config = dict(
    norm='layernorm',
    norm_place='pre',
    norm_eps=1e-06,
    qk_norm=False,
    init_std_qkv=0.0224,
    init_std_down=0.0,
    lr_mult_o=1.5,
    warmup_steps=200,
    schedule='wsd',
    decay_shape='linear',
    max_seq_len=256,
    doc_mask=True,
    z_loss=0.0001,
    max_steps=4740,
)
MLP neurons of a small language model. Each row is named by its layer, matrix (up: input weights; down: output weights) and neuron, and shows model dimensions 48-111. Each number is 128 + 32 x the weight over its row's rms, rounded and kept within 0 to 255.
Before each neuron's rows, "fires on" lists the tokens most often at its 100 highest values on Wikipedia text that the model never trained on.

fires on: "2", "1", "8", "3", "7", "0"
L6.up116 [104 138 107  99 109 148  90 157 199 123 165 184 112 122  76 163 134  79 166 129 132 133 150  80 153  97 135  88  83 133 206 167 104 115 122 124  79  95 106 115 156 188 103  91 103 173 175 146 136 168 135  49 122 125 180 117 114 131 187  94 139  84  91 202]
L6.down116 [162 137  66 220 126 132 143 150  69 109  97 104  81  69 146 123 113 176 112 110 139  95 109 136 160 145 155 187 125 109 124 157 140 137 195 131 157 179 120 110 147  96  83 127 142 112 129 133 109 137 155 184 135 119  93 133 101 206  66  86  98 131 148 120]

fires on: " and", ";", ",", " be"
L6.up297 [135 140 173 113 128 133 121 164 115 162 129 108 134 157 106 126 129 165  79 210  91 123 143 134  28 134 141 106 113 115 119 145 193 155 145 111 139 118 122 131  69  84  64 111 102 151  96 199 108 138 115 108  97 123 142 123 135 133 112 130  92 142 167 114]
L6.down297 [134 113 158 103 134 113 102 163  98 101 120 138 152  92 149  86 130 133 172 138  36 130 161 104 117  82 110  99 131 149 206 118  75 135 146 104 161 168 117 113  65 123 105 208 136 149 192 107 124 122 181 138 140 123 118 140 138 136 179 138 106 133  63 115]

fires on: "al", "ed", "ial", "sq", "ous", ":"
L4.up239 [141 137 121 144 151 139 106 141 130 158  84 111 130 127 127  70 128 127 108 160 157 169  68 163 172 148 202  84 111  89 114 152 211 104 176 186 110 187 142  49 146 175 186 146 163 184  96 155  83 170 100  96 138  87 110  84 132 134 124  55  68 121 159 140]
L4.down239 [103 149 156 164 140 104 147 114 193 131 125 143 123 167  91 110  60 135 147 177 118 191 165  98 184 120 104 174  70 143 181 138 186 152 134 103  90 193 120 109 102 115 131 163 114 118 132 113 178 151  66 151  56 155 142  69  88 132  86 125  90 125 188 118]

fires on: "at", "ar", "on", "i", "g", "lis"
L5.up480 [113  90 159 209 111  63 112 122 103 194 113 171 128 136 118 119 170 130 117 144  77 141  89 151 138  83 122 158 113 184 136  79 164 167 115 161 105  91 138 118 138 101 127 174  84 132 153 150 185 147 157 124 141 163 174 151  82 153 136 165  88 137 155  97]
L5.down480 [164 146  77  58 172 157 114 128 137 125 118 110 140 113 126  89 170 143 149 179 144 117  93 143 134 137 121 107  88  65 127 139 128 166 198 136 140 109 120 150 109  86 115 114  73 130  96 100 107 188 132 126 102 172 183 152  91 136 101 102 154  91 139 107]

fires on: ")", " was", " with", " as"
L7.up80 [127  99 139 181  95 135  89 138  66  88 197 102 134 127  11 107  98 131 121  81  73 138 139 158 115 148 123 123  83 183 154 117  84 116 148 100 121  67 135 169  83 131 126 159 188  97 142 131 117 143 134 136 134 119 118 153 172 140 168 135 139 127 137 130]
L7.down80 [146 132 125  92 151  80 140 137 181 187  98 104  90  55 187  85 170 113 128 120 165 128  91 111 148 166 118  81 141 116 164 137 139 205 121 149  90 154  54 122 132  88 124  88 129 137 136 165 130 120 123 110 147 113 159 121 105 150 115 100 162 123  88  97]

fires on: "ci", "co", "ta", "U", " v", " fo"
L4.up80 [166 124 187 131 150 139  93 153 122 152 162 146 109 136 165 152  83 118  70  93 107 117 137 136 139  93  59 125  85 104 143 126 129 128 187 121 106 155 111 162 115 121 105 120 235  87 209  74 139 147  23 203 150 132 169 138 164 141  80 101 126 132 140 156]
L4.down80 [156 116  70 102 117 134 188 129 154 114  90 136 121 153  80 150 190 101 190 157 121 150 113  90  68 130 128 151 129 121 137 130  98 102 109  54 150 122 105 170 151 202 149 194  97 142  85 109 125 171 171 108 129 129 117 195 109 113 146 105 135 145  70 119]

fires on: " used", "omot", " made", "elli", " character", " designed"
L4.up191 [ 95 167 121 185 152 120 105 141 129  81 113 106 112 255 127 166 112 159  81  67 120 109  98  98 101 101 148 193  82 103 162  64  98 155  79  45  98 167 173 137 107 165  77 135 134 138 131 152 115  66 155 157 185  73 186 104 152 144  89 148 136 151 137 114]
L4.down191 [114 111 130 116 119 125 160 150 132 154 159 119 118 120 127 172 166 127 126 139 131  89 109 206 122 128 158 103 185 121 140 176  94 117 189 104  97 101  79 146 112 121 141 156  61 142 194  91 166 139 151 124 165 163  73 134 136 145 136 144  84 111 138  87]

fires on: "N", " /", ":", "t", " zone"
L6.up246 [117 111 118  65 123  83  66 123 126 148 137 113  89 115 105 134  57 142 127 119 116 210 193 128 127 134 151 154  81 164 203 111 111 142 141  74 148 143 133 148 144 137 134 122 122  95 156 122 136 150 143 127 202  79 126  89 130 124  95  90 112 127  98 142]
L6.down246 [141 107 163 143 113 107 170  96 143 179 130 147 126  84 103 180 123  99 175 150 178 102  71 156 107 135  95 169 106 106 164 137  90 136 163 127 118 115 155 153 160  87 119 131 174 144 176 149 127 141  88 141 162 170 128 110 118 105 186 132  89 159 111  86]

fires on: " bo", " ro", " reve", "We", " me", " rem"
L3.up584 [131 155 116  60  69 184 141 139 143 177 104 114 104  98 109 168 123 126  84 169 143 147 104 175  73 122 203 103 122 111 132 175 144 152 203 164 142 135 118 130 103 189  92  86 101 117 112 100 155 139 151 132 128 162  95 151 178 124 117 129 125  85 118 146]
L3.down584 [127 190  96 160  71 172 156 172  62 121 157 132 207 142 166 133 170 182 141 138 136 142 127 117 128  85  85 135 112 127 153 100 143 108 130 127 145 115 127 155 122 106 122  96 131 152 144 111 112 150 150 114 116 142 126  90  96 122 118 101 124 163  84  80]

fires on: " century", "$", " period", " too", " series"
L5.up486 [161  87 164  79  41 116 161 106 125 123 144 111 114 146 120  81 133  93 173 183 166 120 118 168 142 155 111  86  39 150 121 188 124  98 140 187 124 115  88 121 147 102  86 145 128 139 128 110 165 117 129  71 177 126 165 144 117 165 105 140 120 170 123 126]
L5.down486 [ 91 115 120 112 115 149 118 177 170 113  84 157 144 136  66 146 104 158 107 172 116 163 102 103 134  44  84 117  98 114 168 168 139 123  88 147 135 117 167 203 111 144 104  72  82  97 151 166 144  72 164  85 119 146 120 166 117 121 155 133 124 122 119 171]

fires on: " and", " than", " particularly", " widely", "ly"
L4.up476 [210 163 114 135 169 101 114 117 182 150 142 148  88 111 103  76 138  92  68 114 132 141  96  75 163 105 106 151 112 154  93 112 164  99 149 108 113 157 183  80 155  91 131  53  97  77 179 114 180  82  98  96 115 165 183 171 143 156 106 123 160 115 154 114]
L4.down476 [ 84 163 135 132  82 138 135 149  96 128 180 101 155 102 148 154  81 109 142 162 107  95 106 164  87 146 151  78 131 101  87 154 138 152 123 150  86  72 126 193  80 123 111 147 169 146 111 125 135 151 148 112 148 118 130 178  90 113 119 157 119 156 119 125]

fires on: "g", "f", "c", "w", " |", "vo"
L5.up143 [162 103 166 143 120 135  99 152 166 116 157 108 102 128 141 130 123 116 132 176 146  90 124 183  87 125 117  96 117 115 112 152 121 161  63 203 142 109 113 152 106 101 163 143 130 135 118 111 163 142 135 136 188  72  98 185  76 166 112 114 149  82 134 112]
L5.down143 [ 94 225 132 128  93 174 123  83  88 107  60 125 117 174 150  76 176  99 130 124 123  92 158 149 159 126 179 166 154 112 127 181 119 145 163 114 109 115 140 144 113 120 172 136  86 135 112 134 101 127 113 148 126 127 161 138 106  56 191 150 126 120 102  99]

fires on: " h", " L", " Dec", "/", "vi", " www"
L3.up85 [105 133 143  78 139 118 126 103 146 175 128 109  64  95 134 203 100 187 156 127 122 122 130  90 144  70 121  69  94 129 134 151 143 130 128 121 102 136 135 147 113 166  97  66 198  92 106 113 125 129 122 132 135 144 171 150 117 107 147  83 139 158 165  70]
L3.down85 [163  82 171 107 134  76 127 103 204 127 162 149 102 153 191  88 124 168 140 131 113 148 117 102  97  91 124 148 142 189 115 147 166 127  70 141 193 146 127 129 146 154 109 105 146 104 160 118 132 170 145 125 141 150 144 138 128 145 121 123 173 155 221  71]

fires on: "ci", " Pe", "po", " gra", "vi", " Cra"
L4.up61 [125 108 136  96 117 176 172 168 117 104 114 146  75 113  77 134 133  95 100 150  96 149  97 176 107  71 122 186 126 106 146  59 118  80 132  89 140 145 130 151 100 165 135 159 132 162 116 137 118 105 112  97 147 112 167 114 140 141  94 139  71 122 169 119]
L4.down61 [171 186 165 162 181 199 181 154 159 128 119 107 148 164 158  77 172 137 145 140 152 144 132 146 103  74 116 182 122 132  79 151  55 103  99  78  52 202 146 150  65 105  88 184 131 124 164 133 111 183 170  82 161 105 143 110 139 126 131 142 148 122 119  69]

fires on: " 18", " 184", " 17", " 16", "17"
L4.up629 [183 134  96 137  77  85 122  79 135 106 181 159 112 101 151 169  60 116 134  73  96  83 158 189 129 122 148  63 134 142  79 148 113  78 158 193 178 118 133 147 152 146 157 121 104 119 121  81 132  89 155 139 125  94 111 115  92 114 204 178 170 140 122 107]
L4.down629 [182 108 108 176 115 114 117  70 150  89 179 170 157 157  93 145  65 140 111 171 135 146 116 128  99 112 140 124 139 157 109  93  80  54 140 132 134 135 125 147 136 103 147 116 154  92 162  98 212  29 114  49 171 133 117 160 136 153 165 100 119 161 130 105]

fires on: " to", "°", " on", " by", " as"
L3.up41 [173 117  86 133 134 123 147 155 165 139 141 112 155  86 149 135 128 139 102 121 166 127  86  87 113 203 167 170  72 124 124 199 121  84 125 147  79 179 124  94 199 137 105 132 139 152 133   9  86 140 135  95 165 114 117 158 101 127 131 122  91 124 136 175]
L3.down41 [ 94 142 234 144 153 136 149  71  90 177  87 111 116 144 107 130 126 190 103 113  86 114 163 148 147 107  96 126 157 143 122 172 119 157 180 137  63 169  86 216 138 171 135 130 146 119 112 117 109 100 134 138 168 171 132 165 101 148  94 117 175 116 153 143]

fires on: " g", " er", " att", " carried", " turned", " passed"
L4.up213 [150 158  56 115 127  96 116 112 124 119 107 173 124 111 132 165 157  84 155 102 137  96 176 161  84 119  87 122 134  94  71  82 131 182  96 125 147 106 142 121 140 157 148 136 162 118 178 144 136 171 106  55 103 114 145 105 138 180 108  99  45 146 154 133]
L4.down213 [ 96 116 103 123 165  97 120 172 102 151 136 100 144 179  47 115 149 151 165 100 141 113 134 132 105  82 110 137 174 149 127 127 121 152 116 157 231  94 115 110 171 143 100 142 118 119 158 153 143 134 160 116 108 160 115 135  85 134 128 154 128 131 120 139]

fires on: " C", " U", " c"
L3.up531 [159 177  87 125 152 148 126 112 152  86 116 136 149 130 108 157 102 113  76 143 132  81 189 135  98 179 143  56  97 110 154 130 157 169 165 173 156 140 104  88  85 113 146 126  66 191  83 154 104 191 145  80 133 122 163 114 109  50 130 113  84 106 116 144]
L3.down531 [126 168 144 127 137 149 113 131 154 158 143 159 157 162 165  80 154 114 129 124 135  89 130  88 160 138 112 131 157  71  43 118 109 167  98 161 135 102 106 147  97 166 135  61 148 135 117 156 146 130 110  95 127 111  77 130  87 110 143 159  67 135 114 102]

fires on: "po", "ici", "lu", "elli", "mo", " inter"
L3.up621 [136  96 152 158 127 149  88 183 163 140 114 125 131 112 141 215 183 165  91  95  95 129  68 122 136 149 108 127 128 136 128 162  89 123 117  82 134 116 161 151 164 133  79 154 181 109 135 104 103  94 150 171  73 143  98 131 120 147 119 160 121 104 154  89]
L3.down621 [150 192 173 126 139 179 125 114 132 145  84 147 127 134 154 163  59  89 122  87 165 129 143 160 157 162 114 150 106 145 175 128  99 121 121  93 117 118 204 114 141 100  82 169 148 131 153 160 165 104 142  65 119 156 111  87 132 173 157  99  93 115  97 128]

fires on: "W", " The", "up", " A", "act", " R"
L3.up503 [150  95 107  94 170 160  84  53 130 117 108 146  84 177 201 104 117  77 168  93 138 101 178 173 115 178 130  86 132 131 139 130 141 137 132 133 144 161  95  99 105 112 186  83 125 147 131 195 189 165 131 134  99 164  90 125  89 178 139 101 116 111 139 135]
L3.down503 [168 122 118 166 125  92 124 124 135 148 111  98 130 191 102 149 144 100  75 107 149  85 133 150 107 144 126 165 198  74 123 134  80 180 167 174 117 159 142  63 108  41 150 104 113 118  89 126 179 171 103 174 124 187 135 120 118 140 102 118 159  87  39  90]

fires on: " born", " signed", " moved", " reached", " number", " contract"
L7.up615 [158 121  82 140 124 125 136 104 111 129  87 140  98 145 152 101  95  73 171 148 147 193 121  88  78  90  71 111 103 131 144  76  96 126 136 146  76  92 152 101 109 143 125  78  96 133 129 135 102 153 148 175 124  67 133 150 170 119  96 127 107 112 188  97]
L7.down615 [151 178 140  64  74 168 120 152 116 158  69 146 130 151 192 111 167  68  99  89 127 131 173 160 103 102 114 142 167  97 169 135  74 152 141 142 101 127 156 154 109 140 111 134 187  76 171  86 129 117 202 123 144  93 144 108 151 140 161 100 126  76 152 117]

fires on: "s", "al", "se", "ble", "y"
L4.up197 [138  80 137 113 145 109 104 136  99 170 147 154 118 192 164 143  97 133 119 124 148  83 106 126 125 166 112 144 141 167 133  70 116 132 100 111 180 145 173  84 162  67 122 134 115 141 142 132 105 112 124  81 110 168  81 121 132 185 135 130 199 150 141 120]
L4.down197 [103 111  98 108 188 193 102 154  59 100 117 120 150  76 183 159  72  69 104 122 121 160 202 128 156  98 122  90 156  92 162 107  83 140 105 137 106  87 163 136 124  93  96 154  79 122 157 167 149 166 134  96 102 158 143 115 176 150 116 171 150 158 155 140]

fires on: " the", " |", "|", "s", " named", " his"
L7.up111 [116 112 124  34 117 110 148 126 114 148  99 135 115 122 170 114 135 109 101 150 133 138 165 126 115 122 133 168  96 156 144  88 178 134 172 148  72 134 156  24 197 139 114 155 186 104 100 127 116 114 128 131 145 123 128 118 206  96  71 169 145 101 119 118]
L7.down111 [173  58 119 168 130  84 133 133 177 162 152  99 138  78 170 163 154 102 143 116  80 110 135 156 126 112 134 131 138 162  94 120 113  69 152 208  81  98 136 190 154 127 127  96 156 159 106  95 126 165 155 131 113 116 119 194  66 144 102 154 113 157 198  82]

fires on: " of", " /", "{", "sq"
L3.up275 [ 86 145  94 139 152 106  52 130 154 133 109 115 105  99 165 120  96 147 121 175 104 150 130 145  71 150 137 123 127 159 145 129 141 180 165  90 123 125 175 157 132 115 129 133 184 103  65  80  97 123  69 170 126 122 130 101 171  64  74 111 149 103 108 157]
L3.down275 [101 123 132 155 112 101  96  78 182 113 173  90  92 152 143  89 112 200 140 181 151 121 162 124  63 133 101 108 133  85 120 143 178 116 159 111 178 109 151 184 159 175 109 149 161 102 113 118 145  99  91 124 121 148 133 137 196  95  85  70 140 131 163 127]